config.toml
hidden_act = "geglu"
rope_fraction = 0.5
bias = "none"
init_std_o = 0.0
decay_shape = "linear"
MLP neurons of a small language model. Each row is named by its layer, matrix (gate and up: input weights) and neuron, and shows model dimensions 144-207. Each number is 50 + 10 x the weight over its row's rms, rounded and kept within 0 to 99. A neuron's up and down rows have the sign that makes its largest values positive.
After each neuron's rows, "fires on" lists the tokens most often at its 100 highest values on Wikipedia text that the model never trained on.

L2.gate687:57 51 59 54 55 54 41 45 59 39 66 50 49 61 60 60 61 48 54 58 48 55 37 52 41 59 56 43 46 59 57 39 46 40 71 57 53 42 53 48 41 36 31 49 61 49 48 68 57 40 45 41 54 57 61 65 53 54 53 62 45 64 66 62
L2.up687:51 54 35 55 61 43 35 55 55 53 51 38 65 45 60 55 61 52 59 63 55 52 54 64 56 58 54 42 44 62 50 45 52 32 55 53 45 54 56 45 59 42 32 51 48 46 51 57 45 38 45 51 60 48 54 66 68 47 52 64 50 42 63 50
fires on: " tr", " Tr", " cr", " pr", " Pr", " fr"

L13.gate610:60 49 56 55 63 50 55 46 70 49 44 51 61 47 42 44 47 37 48 40 52 65 56 29 54 44 54 49 31 52 63 49 45 61 41 61 37 62 46 35 38 61 36 48 54 23 56 45 51 61 51 42 71 46 42 46 37 47 38 48 56 58 55 64
L13.up610:48 46 71 46 60 45 50 46 68 48 68 56 50 63 54 47 48 42 64 61 51 52 45 41 69 67 44 58 49 45 53 43 56 67 46 34 36 47 40 40 63 45 39 53 73 41 50 64 48 54 54 57 52 53 42 38 36 80 46 43 47 45 60 34
fires on: " w", " | W", ": W", ", W", " W"

L13.gate1047:64 50 38 57 61 61 56 50 70 57 47 44 43 52 62 40 64 62 57 52 55 28 57 72 58 53 65 67 50 48 68 50 56 42 56 43 75 43 62 46 36 29 43 49 42 75 50 55 45 42 47 56 39 59 44 47 38 61 45 46 30 39 54 54
L13.up1047:43 65 59 53 53 49 50 51 48 55 58 55 69 37 50 57 59 35 47 53 44 58 48 44 63 42 36 50 32 44 48 47 40 40 69 53 33 70 71 34 60 30 39 45 64 60 50 59 49 50 64 41 47 31 36 44 51 46 64 51 38 45 53 45
fires on: " Tr", " tr", " Br", " Gr", "r", " en"

L15.gate926:47 64 49 50 52 48 53 44 40 47 60 41 59 43 34 47 51 71 60 47 38 31 54 58 51 35 47 42 63 57 37 54 51 48 49 43 12 49 48 27 64 59 58 49 59 42 42 32 54 61 59 62 26 49 46 60 46 53 54 55 51 74 56 46
L15.up926:44 31 37 58 52 36 52 41 55 40 59 49 47 48 63 50 40 54 53 61 58 33 48 48 50 69 63 51 62 52 41 52 49 52 61 55 41 43 41 60 43 63 55 69 51 58 53 42 58 52 57 57 44 59 60 44 57 50 49 49 42 58 32 63
fires on: " He", " She", "2", " ab", "1"

L12.gate768:28 59 34 41 27 54 46 25 46 63 50 51 49 49 45 55 56 54 49 47 53 70 54 65 53 48 51 52 37 38 58 63 58 29 53 49 59 44 52 53 42 44 46 46 48 58 58 65 53 65 44 66 60 59 49 47 63 60 57 40 57 59 32 71
L12.up768:52 57 51 59 41 52 56 50 48 46 53 51 40 38 34 57 52 46 57 29 42 53 62 31 61 40 54 50 53 42 46 56 45 54 42 51 64 50 63 43 50 70 55 39 46 47 32 60 45 43 46 60 62 65 66 60 63 57 51 62 57 61 44 57
fires on: "L", "; T", "; A", "; R", "; N", "AL"

L15.gate521:43 39 58 61 39 55 35 43 52 65 42 53 46 57 47 34 54 13 36 39 66 45 63 44 55 54 47 51 50 53 70 73 67 49 60 41 56 53 49 49 37 50 58 45 54 67 42 66 46 51 54 51 40 62 63 56 39 56 60 35 59 36 50 44
L15.up521:57 69 45 47 58 54 55 56 34 50 34 49 46 59 73 57 65 61 53 63 43 52 63 33 59 54 34 68 37 45 47 34 63 50 56 38 71 38 48 53 47 57 51 50 48 63 41 62 47 70 46 61 51 62 57 53 48 50 37 57 46 40 35 43
fires on: ".", " was", " is", " at", " were"

L13.gate76:50 46 53 56 56 46 43 50 37 39 69 49 66 59 38 57 56 28 46 48 37 46 49 43 49 53 47 43 52 56 65 58 59 60 43 51 54 48 57 28 52 52 56 41 57 48 49 41 44 57 47 51 44 59 49 58 52 60 77 56 42 64 38 43
L13.up76:39 44 55 40 42 65 54 44 36 48 59 59 54 55 48 36 64 61 54 49 43 59 51 51 56 59 34 58 50 55 48 43 49 64 46 50 55 49 54 56 55 44 37 29 46 55 41 56 33 73 38 72 48 63 39 45 38 42 47 66 36 52 36 42
fires on: ",", "."

L12.gate65:44 32 43 60 23 55 68 47 47 59 50 52 44 49 54 47 65 59 47 50 48 34 47 50 45 62 56 67 49 55 45 48 39 61 65 52 39 30 68 27 49 60 30 35 46 69 54 58 68 29 55 39 43 45 36 64 46 43 50 43 39 50 43 55
L12.up65:62 33 53 50 40 48 40 22 55 48 67 49 36 67 63 52 43 36 51 22 37 56 43 47 47 44 37 51 43 54 62 44 60 69 49 55 48 35 54 47 53 77 37 43 35 56 57 64 67 50 39 58 38 57 52 57 52 61 43 44 52 52 58 49
fires on: "\"", " (", "\" (", "\",", ",", " | "

L2.gate758:43 32 49 55 37 56 67 61 50 51 58 40 59 35 53 46 56 54 45 64 49 64 42 36 60 49 33 58 65 41 50 55 58 52 42 52 54 64 47 56 33 50 44 62 37 49 56 24 65 53 44 48 55 39 36 38 52 48 46 53 35 50 34 60
L2.up758:52 39 67 46 46 54 69 61 35 54 57 49 45 41 62 45 63 38 49 40 47 59 68 48 49 56 44 54 79 49 49 47 47 50 60 48 48 51 36 59 27 56 44 60 52 46 56 41 50 56 53 43 65 64 59 53 77 35 45 55 42 58 53 43
fires on: " British", " Spanish", " Japanese", " Jewish", " Chinese", " Russian"

L11.gate732:49 45 69 45 47 48 64 58 36 39 55 45 52 50 50 31 52 47 55 41 42 31 38 37 61 34 53 45 63 62 37 35 56 59 40 52 48 60 59 49 54 62 46 49 49 46 47 57 64 57 47 60 50 42 39 54 55 48 33 20 44 68 51 69
L11.up732:46 47 55 70 46 65 45 41 45 45 24 39 27 62 52 56 33 24 30 36 52 36 28 76 42 53 42 56 37 51 41 59 52 45 47 53 40 64 37 55 57 37 34 72 39 50 45 51 66 65 48 56 50 60 39 66 54 41 43 55 42 53 40 74
fires on: "2", "1", "5", "3", "ain", "4"

L11.gate201:40 42 58 47 40 51 48 46 44 45 39 64 55 28 46 58 49 46 48 56 37 55 60 38 37 49 45 34 43 55 48 53 30 61 51 35 63 32 47 61 43 60 31 48 39 50 65 55 53 54 48 48 35 65 59 43 46 59 56 55 42 81 40 63
L11.up201:40 32 67 48 47 62 50 60 60 56 68 52 43 59 49 60 45 56 62 52 55 48 55 38 56 43 53 67 43 54 61 39 55 63 62 42 37 58 65 40 56 63 54 60 47 58 38 55 57 55 50 60 50 58 56 62 41 56 54 50 52 49 60 56
fires on: "\"", " out", ", \"", "\",", " over"

L13.gate398:64 54 57 46 52 50 33 64 36 52 41 65 52 63 52 69 64 44 60 68 55 51 60 64 46 35 36 36 49 43 72 54 45 41 31 59 53 46 81 58 47 50 37 48 41 66 49 59 55 49 53 64 33 53 59 39 43 69 35 57 44 38 49 74
L13.up398:49 62 61 51 56 53 43 58 54 53 73 54 44 44 44 38 49 43 50 57 59 52 48 47 66 53 45 50 49 45 53 44 57 59 42 41 55 47 40 54 43 54 55 46 59 63 51 52 58 53 37 55 44 55 40 38 29 45 42 47 49 58 33 54
fires on: " sp", "mar", " Sp", " lim", " sat"

L12.gate324:42 49 59 70 62 43 27 74 53 61 47 57 62 56 75 68 52 46 54 75 46 50 41 63 50 63 62 35 52 49 56 51 42 39 46 59 45 44 40 50 71 53 42 39 72 41 51 37 48 41 54 62 61 37 65 63 31 74 43 54 57 52 41 67
L12.up324:50 41 56 65 36 52 45 55 60 59 50 60 38 43 61 46 45 40 39 55 47 52 63 55 51 48 57 54 56 61 40 52 64 52 47 62 65 53 76 48 65 41 46 38 45 35 44 44 46 39 61 51 47 37 65 48 40 53 59 59 56 72 43 40
fires on: " to", ", to", " used to", "ing to", " To"

L2.gate1301:37 61 71 68 58 54 36 37 50 50 53 30 54 65 75 52 57 42 60 62 45 50 50 59 58 44 36 55 42 49 44 53 33 36 60 61 50 45 57 57 44 38 52 55 52 40 36 35 52 57 40 53 42 45 55 41 42 53 73 65 41 57 60 50
L2.up1301:85 51 68 45 74 53 34 42 62 50 52 43 46 65 56 49 53 65 43 61 53 52 56 52 56 50 44 54 33 50 57 54 43 54 54 56 55 46 42 31 48 47 43 51 49 44 49 43 36 53 44 41 51 50 68 50 40 40 58 73 53 58 52 45
fires on: " ab", " Cor", " Ab", " conf", " micro", " cor"

L15.gate991:51 52 51 56 65 54 50 41 43 76 57 48 57 35 60 52 63 64 57 64 51 45 61 30 60 45 56 46 50 62 50 45 58 32 50 30 59 32 49 41 67 27 67 54 41 47 54 42 53 54 39 58 46 39 44 45 37 49 47 39 53 52 42 32
L15.up991:27 40 55 49 59 50 31 47 32 48 49 57 38 53 49 58 55 42 51 65 62 42 70 46 41 37 60 47 60 59 57 37 45 59 68 34 50 59 49 69 60 32 45 65 21 66 55 53 63 49 44 46 48 51 56 47 47 36 52 65 50 43 42 34
fires on: ":", " |", " of"

L13.gate862:42 56 62 55 30 49 60 46 48 40 63 58 56 66 54 41 55 69 71 43 49 38 63 45 56 48 50 62 41 49 46 61 68 46 44 59 59 62 65 40 48 35 57 32 53 39 44 52 49 45 65 34 56 55 49 54 49 50 57 57 37 36 57 59
L13.up862:49 56 47 45 45 41 51 54 57 57 47 42 59 41 50 44 67 57 53 34 64 38 43 75 45 68 45 47 63 39 47 43 54 47 40 51 42 49 49 47 46 75 69 50 51 43 50 29 43 40 49 54 51 43 51 46 58 51 60 49 67 47 48 46
fires on: " v", " V", "it", "le", "ph"

L12.gate160:52 40 45 62 52 48 50 62 46 69 51 68 55 54 49 59 58 55 56 65 32 50 61 30 59 46 52 59 40 68 59 62 41 40 54 32 51 58 62 59 44 57 37 58 35 57 43 32 53 42 71 42 51 33 43 51 50 64 53 39 66 59 70 33
L12.up160:46 58 45 39 63 44 49 57 53 61 46 31 49 53 60 44 67 48 57 51 58 48 54 65 50 57 53 42 63 60 43 52 45 53 50 35 49 39 50 37 43 58 42 40 57 34 48 48 49 31 49 53 38 40 48 53 39 49 28 33 71 42 51 52
fires on: " B", " b"

L15.gate1034:48 37 50 65 45 56 53 51 55 51 47 68 47 63 51 40 41 45 64 57 60 54 36 58 43 49 46 38 45 64 48 38 58 50 37 52 52 47 47 41 63 54 34 36 33 52 44 55 51 37 55 50 49 62 73 50 44 45 43 59 40 52 55 70
L15.up1034:40 43 64 33 52 30 59 54 41 68 47 62 43 63 37 49 75 64 48 38 39 57 42 73 50 43 62 44 53 57 59 53 51 43 51 49 54 62 48 42 58 63 39 53 57 58 61 33 46 42 58 58 55 57 57 57 55 49 56 52 47 41 50 45
fires on: " a", " | A", " A", ", a", "; A"

L12.gate1330:59 50 58 74 47 57 42 53 32 39 48 57 44 53 45 66 51 40 47 47 57 47 40 51 54 52 55 42 44 52 61 69 59 47 55 57 59 66 47 56 42 66 53 51 51 37 60 32 40 66 47 53 64 37 47 52 57 53 39 37 52 56 67 52
L12.up1330:35 62 33 62 64 43 40 50 62 53 71 41 70 52 44 50 54 56 60 48 43 47 44 65 57 55 50 39 64 37 44 52 43 53 28 53 64 51 46 30 51 42 37 55 49 49 54 52 61 60 52 66 44 34 45 33 59 71 39 46 60 68 33 43
fires on: " it", " used", " It", "u", ", it", " they"

L2.gate51:39 71 56 55 43 51 51 48 61 54 64 42 66 54 62 64 40 58 40 58 53 34 46 47 59 57 55 56 54 52 36 43 70 49 58 30 52 39 29 61 57 28 47 55 47 48 38 60 40 38 58 48 39 70 47 33 48 63 48 58 59 58 37 54
L2.up51:58 75 49 60 53 46 51 43 54 66 55 46 56 53 69 33 41 46 51 50 42 34 40 53 60 58 45 42 40 30 54 48 74 41 33 35 43 21 33 44 54 49 50 60 49 26 59 62 39 46 77 57 47 62 29 49 57 69 37 63 52 53 41 45
fires on: " given", " raised", " High", "igh", " high"

L2.gate977:35 37 50 49 46 62 31 57 37 58 56 40 52 44 59 61 56 40 41 41 56 55 57 45 52 60 50 45 42 61 49 42 48 57 34 54 53 51 44 56 35 45 48 60 44 47 52 30 67 44 68 67 52 46 49 33 62 53 45 63 51 52 60 65
L2.up977:70 55 42 44 46 51 49 34 61 50 63 61 43 40 56 67 42 60 38 52 45 56 41 46 61 52 45 44 57 60 41 56 47 68 53 54 58 62 55 46 47 60 34 52 48 38 54 37 36 56 46 57 51 64 47 52 51 38 44 62 36 48 42 48
fires on: " Cor", " det", " cor", " ag", " univers", " Univers"

L2.gate240:68 41 72 60 71 59 44 48 60 52 52 44 46 38 57 52 44 52 38 45 58 55 57 54 73 59 48 20 43 59 42 58 48 50 47 55 82 57 45 41 59 51 32 44 57 60 41 52 53 49 61 50 53 54 33 50 47 51 28 43 62 62 58 54
L2.up240:59 73 50 42 54 66 42 60 50 44 49 48 42 59 49 49 33 47 54 43 33 60 69 60 64 58 49 42 47 49 52 44 52 69 49 63 49 58 59 51 48 54 22 41 48 52 49 43 48 56 43 46 48 64 62 45 50 44 68 57 65 42 44 49
fires on: " | ", ") | ", ") (", "er | "

L11.gate824:47 34 43 47 46 40 78 52 52 56 41 46 47 54 66 61 63 46 48 49 49 40 58 44 57 42 64 33 58 48 53 45 60 47 45 54 47 56 38 38 51 64 52 48 54 60 73 59 46 65 50 40 47 53 59 41 34 48 44 50 54 63 43 44
L11.up824:48 59 54 55 24 52 60 32 47 51 58 38 39 56 60 62 46 59 55 47 66 61 39 53 50 42 65 41 55 64 52 46 53 57 40 47 42 49 56 51 40 55 47 37 40 50 62 36 60 45 51 56 43 73 47 52 59 60 55 60 54 52 53 43
fires on: "–", "\n", ".", " | ", ","

L13.gate1000:47 53 48 62 42 56 33 48 53 56 43 46 52 44 56 53 56 37 51 51 50 74 67 40 55 48 57 39 44 52 47 51 42 39 47 69 71 34 53 57 45 56 35 45 52 65 52 57 65 51 24 45 66 59 56 41 42 50 48 41 68 36 51 36
L13.up1000:65 44 37 43 36 49 28 59 59 56 61 43 37 74 46 41 59 73 54 42 50 58 71 50 44 53 56 44 79 44 49 49 61 52 55 56 54 31 66 66 38 32 42 33 38 59 47 44 32 51 66 39 38 53 56 40 54 53 45 44 46 47 49 66
fires on: " (", "er (", ") ("

L11.gate191:51 60 39 46 50 45 42 48 45 38 33 34 68 60 57 49 54 31 34 56 67 56 56 60 37 39 77 35 39 64 44 49 47 57 44 42 46 55 42 37 49 67 52 55 36 42 47 48 54 69 40 40 47 42 32 54 54 54 44 49 32 44 61 44
L11.up191:65 48 53 54 37 63 54 64 52 48 68 47 40 48 50 37 52 78 54 57 59 58 43 53 54 54 49 53 47 52 39 45 52 44 46 43 54 57 61 41 61 44 54 50 41 46 41 50 53 59 33 41 42 48 36 58 41 55 50 59 55 57 69 44
fires on: " =", ") =", " (", "ric", "ic", "ac"

L2.gate806:52 54 52 46 34 42 48 27 53 45 61 46 55 46 53 65 45 56 65 70 65 42 35 49 29 60 55 57 57 51 42 50 51 47 56 54 64 49 43 39 45 53 33 59 47 34 38 45 54 46 40 44 45 59 42 36 37 47 32 66 28 49 39 38
L2.up806:73 56 53 33 45 48 37 43 55 41 55 50 64 75 62 60 45 47 50 58 59 38 36 39 52 46 47 51 42 40 65 55 66 49 42 52 48 35 46 51 46 42 45 50 54 27 43 64 45 49 51 47 50 55 49 53 60 49 42 58 56 38 46 55
fires on: " (−", " High", " No.", " high", "igh"

L11.gate579:60 43 45 36 46 61 51 48 42 46 59 53 40 38 46 54 38 50 62 55 41 45 56 43 72 34 39 57 62 67 50 56 46 33 41 46 54 60 60 53 45 54 37 50 44 53 51 53 63 54 55 50 47 40 55 41 45 67 50 60 34 28 45 63
L11.up579:39 53 60 61 36 37 53 37 49 43 49 54 41 39 50 42 54 38 52 62 52 49 40 60 50 48 41 40 53 48 40 70 73 46 27 59 44 51 51 41 51 58 60 65 44 42 44 33 62 38 48 51 50 39 58 51 57 64 36 40 55 49 53 67
fires on: " sp", " Sp", " Sh", "Sp", "p"

L11.gate130:35 41 51 58 42 52 34 49 51 55 39 45 56 58 56 45 72 49 47 44 50 45 42 62 33 51 50 43 54 40 59 33 47 71 41 68 50 43 48 55 61 56 56 37 50 55 60 54 54 47 52 47 40 51 50 52 36 74 27 46 21 50 60 42
L11.up130:58 41 46 35 50 42 52 57 67 46 66 48 50 32 62 42 56 60 51 54 44 45 54 54 55 53 52 46 45 53 45 42 47 40 43 50 55 56 67 35 53 61 56 50 54 31 44 64 44 39 35 53 54 32 19 41 63 45 55 62 40 42 50 52
fires on: "'s", " ("

L15.gate627:41 49 42 62 66 65 42 63 49 36 36 61 45 50 44 46 85 51 69 56 48 53 52 40 58 31 61 42 45 51 54 37 35 51 48 49 62 50 38 43 59 38 41 45 41 64 51 43 70 42 60 58 38 40 56 72 47 40 56 51 42 71 32 49
L15.up627:41 35 56 61 64 55 45 53 45 38 45 57 42 63 39 54 43 30 48 53 54 39 52 54 51 36 50 56 59 62 59 48 55 58 51 56 45 60 44 56 51 37 61 70 42 75 48 41 62 35 53 53 34 20 56 48 56 55 46 57 51 71 45 64
fires on: " |", ","

L13.gate632:76 41 51 59 60 45 47 50 57 61 45 59 56 37 32 62 52 27 57 69 43 50 76 58 50 45 60 51 47 52 48 77 54 51 56 29 41 31 45 53 39 45 49 50 63 68 51 37 46 56 43 47 41 48 51 68 36 60 50 38 63 53 50 44
L13.up632:43 45 46 54 56 47 44 53 64 57 50 62 38 55 59 53 44 50 64 51 61 51 63 37 61 60 49 41 52 48 46 63 54 38 63 50 49 65 54 49 33 59 45 30 52 57 42 53 46 40 56 64 61 54 53 54 60 46 42 41 36 51 45 35
fires on: " b", "l"

L12.gate522:56 55 56 57 49 33 54 50 59 40 45 51 45 55 38 57 42 53 72 47 45 60 45 38 45 39 67 37 53 32 51 43 40 55 47 53 52 65 52 49 62 60 45 58 47 53 31 69 54 61 54 40 48 54 34 44 47 35 52 41 41 34 33 41
L12.up522:80 47 45 67 65 41 59 50 38 36 38 55 64 49 65 67 33 57 58 59 43 44 54 49 52 53 53 68 47 45 51 45 31 63 32 45 60 48 42 48 39 57 37 48 48 47 51 46 68 44 66 45 59 47 61 29 50 40 45 55 19 58 55 52
fires on: " Mar", " | Mar", "ar", " Jul", "- Mar"

L12.gate1125:59 61 59 48 42 44 53 51 64 56 47 34 61 48 36 42 39 56 69 32 56 58 58 36 61 54 44 46 46 47 49 42 39 49 48 60 62 45 52 51 46 39 40 54 57 43 42 41 52 59 51 43 59 36 50 44 50 45 68 61 48 59 37 42
L12.up1125:23 52 53 41 42 53 64 58 52 54 67 52 41 41 46 49 66 49 58 23 62 51 66 24 51 49 46 60 57 60 73 47 52 54 66 44 36 47 56 46 57 33 46 62 54 43 56 55 59 52 65 60 62 32 59 46 46 63 44 46 45 36 60 55
fires on: " W", ": W", " | W", "; W", ", W"

L13.gate783:39 66 54 43 57 56 51 31 51 52 47 73 51 47 71 39 65 48 42 61 68 46 29 43 53 46 53 52 33 44 44 56 38 51 35 39 64 55 39 54 50 45 39 46 64 59 36 52 54 48 46 61 49 70 47 39 45 60 52 44 62 60 47 35
L13.up783:47 52 51 47 45 44 56 39 51 35 52 45 48 47 43 61 61 50 53 41 56 52 48 56 61 33 36 53 30 34 52 41 43 51 57 25 46 46 41 56 63 29 54 51 57 54 39 63 34 51 45 64 44 40 41 64 58 61 47 42 51 54 63 49
fires on: " Sc", " sc", "c", "z", "ri", "ot"

L13.gate255:66 70 71 52 55 52 50 70 45 54 61 55 44 47 49 45 56 58 51 50 50 51 65 44 60 54 59 55 54 44 38 37 35 45 71 59 49 45 76 41 34 47 57 50 49 47 47 41 40 52 80 44 46 44 47 45 53 54 40 63 56 48 59 66
L13.up255:41 47 39 41 64 52 61 51 53 48 54 37 63 55 50 27 57 51 60 53 41 37 31 55 66 60 65 46 53 46 61 28 40 63 46 62 57 67 46 56 51 45 47 50 72 63 38 46 63 55 48 42 48 40 38 49 40 57 50 60 73 54 50 47
fires on: " M", " S", " $"

L15.gate266:38 50 60 60 55 39 56 43 63 45 49 41 52 41 44 42 53 61 54 65 61 58 62 46 41 23 43 31 46 48 63 39 40 62 40 44 49 39 43 59 61 33 45 63 46 53 46 53 67 57 45 59 66 30 59 68 41 44 53 45 41 46 40 44
L15.up266:61 57 47 60 60 40 40 68 39 42 51 51 51 47 49 65 55 44 32 72 62 56 65 43 53 46 52 58 41 78 55 49 48 66 66 35 49 42 45 42 28 38 54 56 51 42 46 62 32 48 46 59 50 65 55 56 43 56 50 61 35 53 53 51
fires on: ":", "-", " |", "th |", " m |", " of"

L11.gate38:33 49 78 64 41 52 60 65 48 55 52 52 58 56 58 41 47 48 42 75 38 38 42 45 50 68 41 60 75 50 44 43 42 53 44 58 48 44 66 34 52 40 55 44 46 44 53 43 38 45 47 43 48 68 59 51 64 50 52 42 54 47 49 69
L11.up38:64 43 45 64 46 37 60 45 45 52 61 56 45 44 64 43 55 72 36 67 37 46 49 29 61 59 35 46 56 51 47 57 45 62 54 65 46 52 58 39 58 50 48 50 45 52 51 46 56 51 67 39 48 60 45 41 52 58 46 53 36 44 55 65
fires on: " M", "; M", "o", " | M", " the m", "ess"

L2.gate283:49 22 55 42 50 49 61 51 62 51 67 56 46 42 53 47 59 55 43 55 45 54 41 42 34 43 53 59 55 42 41 51 54 61 45 53 57 56 58 61 14 58 40 46 34 41 49 45 74 48 53 60 53 35 39 48 56 40 54 46 42 45 52 59
L2.up283:58 31 53 48 47 44 62 75 55 55 54 52 44 53 61 33 38 47 59 54 66 45 54 62 40 61 47 32 72 35 38 59 50 68 64 57 50 61 38 51 26 49 51 55 52 49 60 50 55 55 54 51 54 45 44 50 55 35 48 62 49 38 40 40
fires on: " French", " Chinese", " Spanish", " Greek", " Latin", " Russian"

L13.gate624:56 31 58 66 64 36 36 64 46 66 54 47 49 47 50 34 47 61 45 16 44 45 71 60 49 74 56 72 54 45 40 63 47 50 57 28 49 52 57 61 45 30 56 43 43 43 46 48 51 43 51 33 43 46 62 78 63 45 42 56 65 39 54 46
L13.up624:64 49 30 51 57 68 46 39 64 40 66 38 50 43 42 40 49 52 50 39 36 55 43 41 39 33 68 53 63 37 50 51 33 43 61 61 36 52 59 50 55 48 43 53 58 42 44 57 47 48 44 51 35 55 46 46 35 55 51 63 45 62 48 50
fires on: " S", " R", " T"

L15.gate1168:45 53 60 43 44 52 53 46 60 48 38 59 28 46 45 58 62 63 48 59 63 44 61 42 54 50 60 50 60 39 37 59 54 49 69 49 51 49 61 49 47 35 60 35 47 57 53 62 39 58 60 43 56 55 46 55 47 36 71 41 52 41 53 45
L15.up1168:61 63 60 48 35 66 62 54 54 44 44 50 59 33 61 50 37 44 57 39 29 45 27 60 46 64 36 75 57 57 57 39 49 32 53 47 53 58 49 55 43 55 55 56 66 33 55 52 57 44 50 51 68 43 50 57 53 37 60 40 45 46 57 42
fires on: "\n", " v", " a"

L2.gate153:44 51 54 34 50 44 33 46 41 47 50 49 57 62 50 54 39 54 53 39 72 43 47 51 49 58 69 62 63 60 65 50 56 47 39 39 63 41 58 44 55 52 48 53 37 41 45 31 53 36 39 41 46 36 53 54 55 49 33 66 47 54 37 63
L2.up153:51 25 47 48 45 42 42 47 42 62 48 47 62 46 42 56 37 54 52 36 53 52 40 60 52 46 69 65 52 43 56 47 57 45 40 46 61 42 52 62 48 38 43 48 45 44 38 35 56 26 51 35 51 53 60 36 58 42 43 64 36 56 42 56
fires on: " Hill", " High", " high", " peak", " Mountain", " low"

L12.gate582:69 63 42 73 51 51 68 43 44 26 50 56 48 44 61 56 43 41 64 60 29 31 49 48 55 47 44 46 45 41 39 49 42 53 47 46 43 47 42 42 58 52 39 39 46 46 41 47 54 49 48 54 44 40 54 43 50 52 46 54 38 35 34 62
L12.up582:78 44 42 59 63 32 48 63 51 31 50 63 47 57 59 48 32 61 52 52 49 27 41 50 50 37 47 60 59 51 42 52 34 58 50 57 45 55 54 51 56 43 50 45 34 72 36 46 68 52 58 49 45 53 62 56 46 41 33 54 43 58 47 59
fires on: " Mar", "pr", " pr", " | Mar", " m", " Pr"

L13.gate1334:57 39 54 64 79 37 52 49 51 60 63 64 56 60 52 54 58 77 62 70 50 45 47 52 55 55 53 41 55 42 49 56 47 40 46 38 49 61 39 54 49 51 52 51 41 73 35 56 54 50 49 48 52 45 52 46 40 40 54 50 54 47 48 46
L13.up1334:63 50 47 48 71 56 43 59 39 59 50 33 66 47 55 56 40 66 63 67 70 52 58 54 50 49 53 45 48 41 43 52 58 35 44 51 54 39 46 54 63 56 54 76 56 49 47 47 47 44 57 52 55 49 54 48 59 60 26 42 47 69 63 42
fires on: " C", " P", " B", " A"

L13.gate1170:44 60 50 51 52 47 37 55 51 58 55 53 48 49 53 56 63 51 67 55 73 58 40 40 35 45 49 55 29 50 41 50 52 43 35 57 57 54 59 46 32 51 61 61 47 62 46 56 61 44 53 42 45 62 34 64 67 41 41 38 60 44 53 40
L13.up1170:57 48 43 47 54 45 30 41 48 52 43 58 42 48 52 45 60 55 51 54 39 38 69 55 54 52 47 45 61 45 39 51 53 67 33 56 52 43 71 57 44 54 43 48 40 52 66 52 27 50 50 52 57 56 53 51 61 36 61 42 37 61 55 60
fires on: " K", "ri", " (", " G"

L12.gate1245:59 48 54 53 65 56 51 56 27 45 66 58 33 48 45 62 55 64 47 39 52 50 52 41 65 65 47 46 50 42 56 32 38 57 44 66 48 53 56 50 62 55 56 60 63 52 45 54 45 43 58 39 54 55 39 45 50 51 43 52 39 27 57 44
L12.up1245:50 46 50 56 58 45 56 52 38 47 60 42 49 52 48 57 63 49 49 28 54 62 50 42 55 35 69 67 39 65 45 53 60 59 43 54 50 34 69 61 54 39 45 34 48 68 33 48 59 45 51 52 56 21 38 53 58 63 72 59 64 49 45 46
fires on: " in ", ", ", " to "

L11.gate443:44 46 59 57 48 61 38 35 58 64 46 48 52 50 32 67 50 60 65 48 64 37 48 42 39 37 49 59 53 56 37 42 24 49 33 46 46 44 43 32 51 63 28 42 61 55 56 40 58 49 50 35 59 44 55 48 53 62 43 48 57 56 41 54
L11.up443:44 59 45 57 62 30 55 53 39 39 31 55 55 50 40 39 55 46 35 47 43 45 39 33 48 56 49 58 45 62 56 33 59 48 66 51 58 52 40 45 53 53 38 43 19 42 39 53 42 36 43 63 55 53 65 57 36 57 43 67 56 46 37 46
fires on: " a", " the", " an", " her", " all"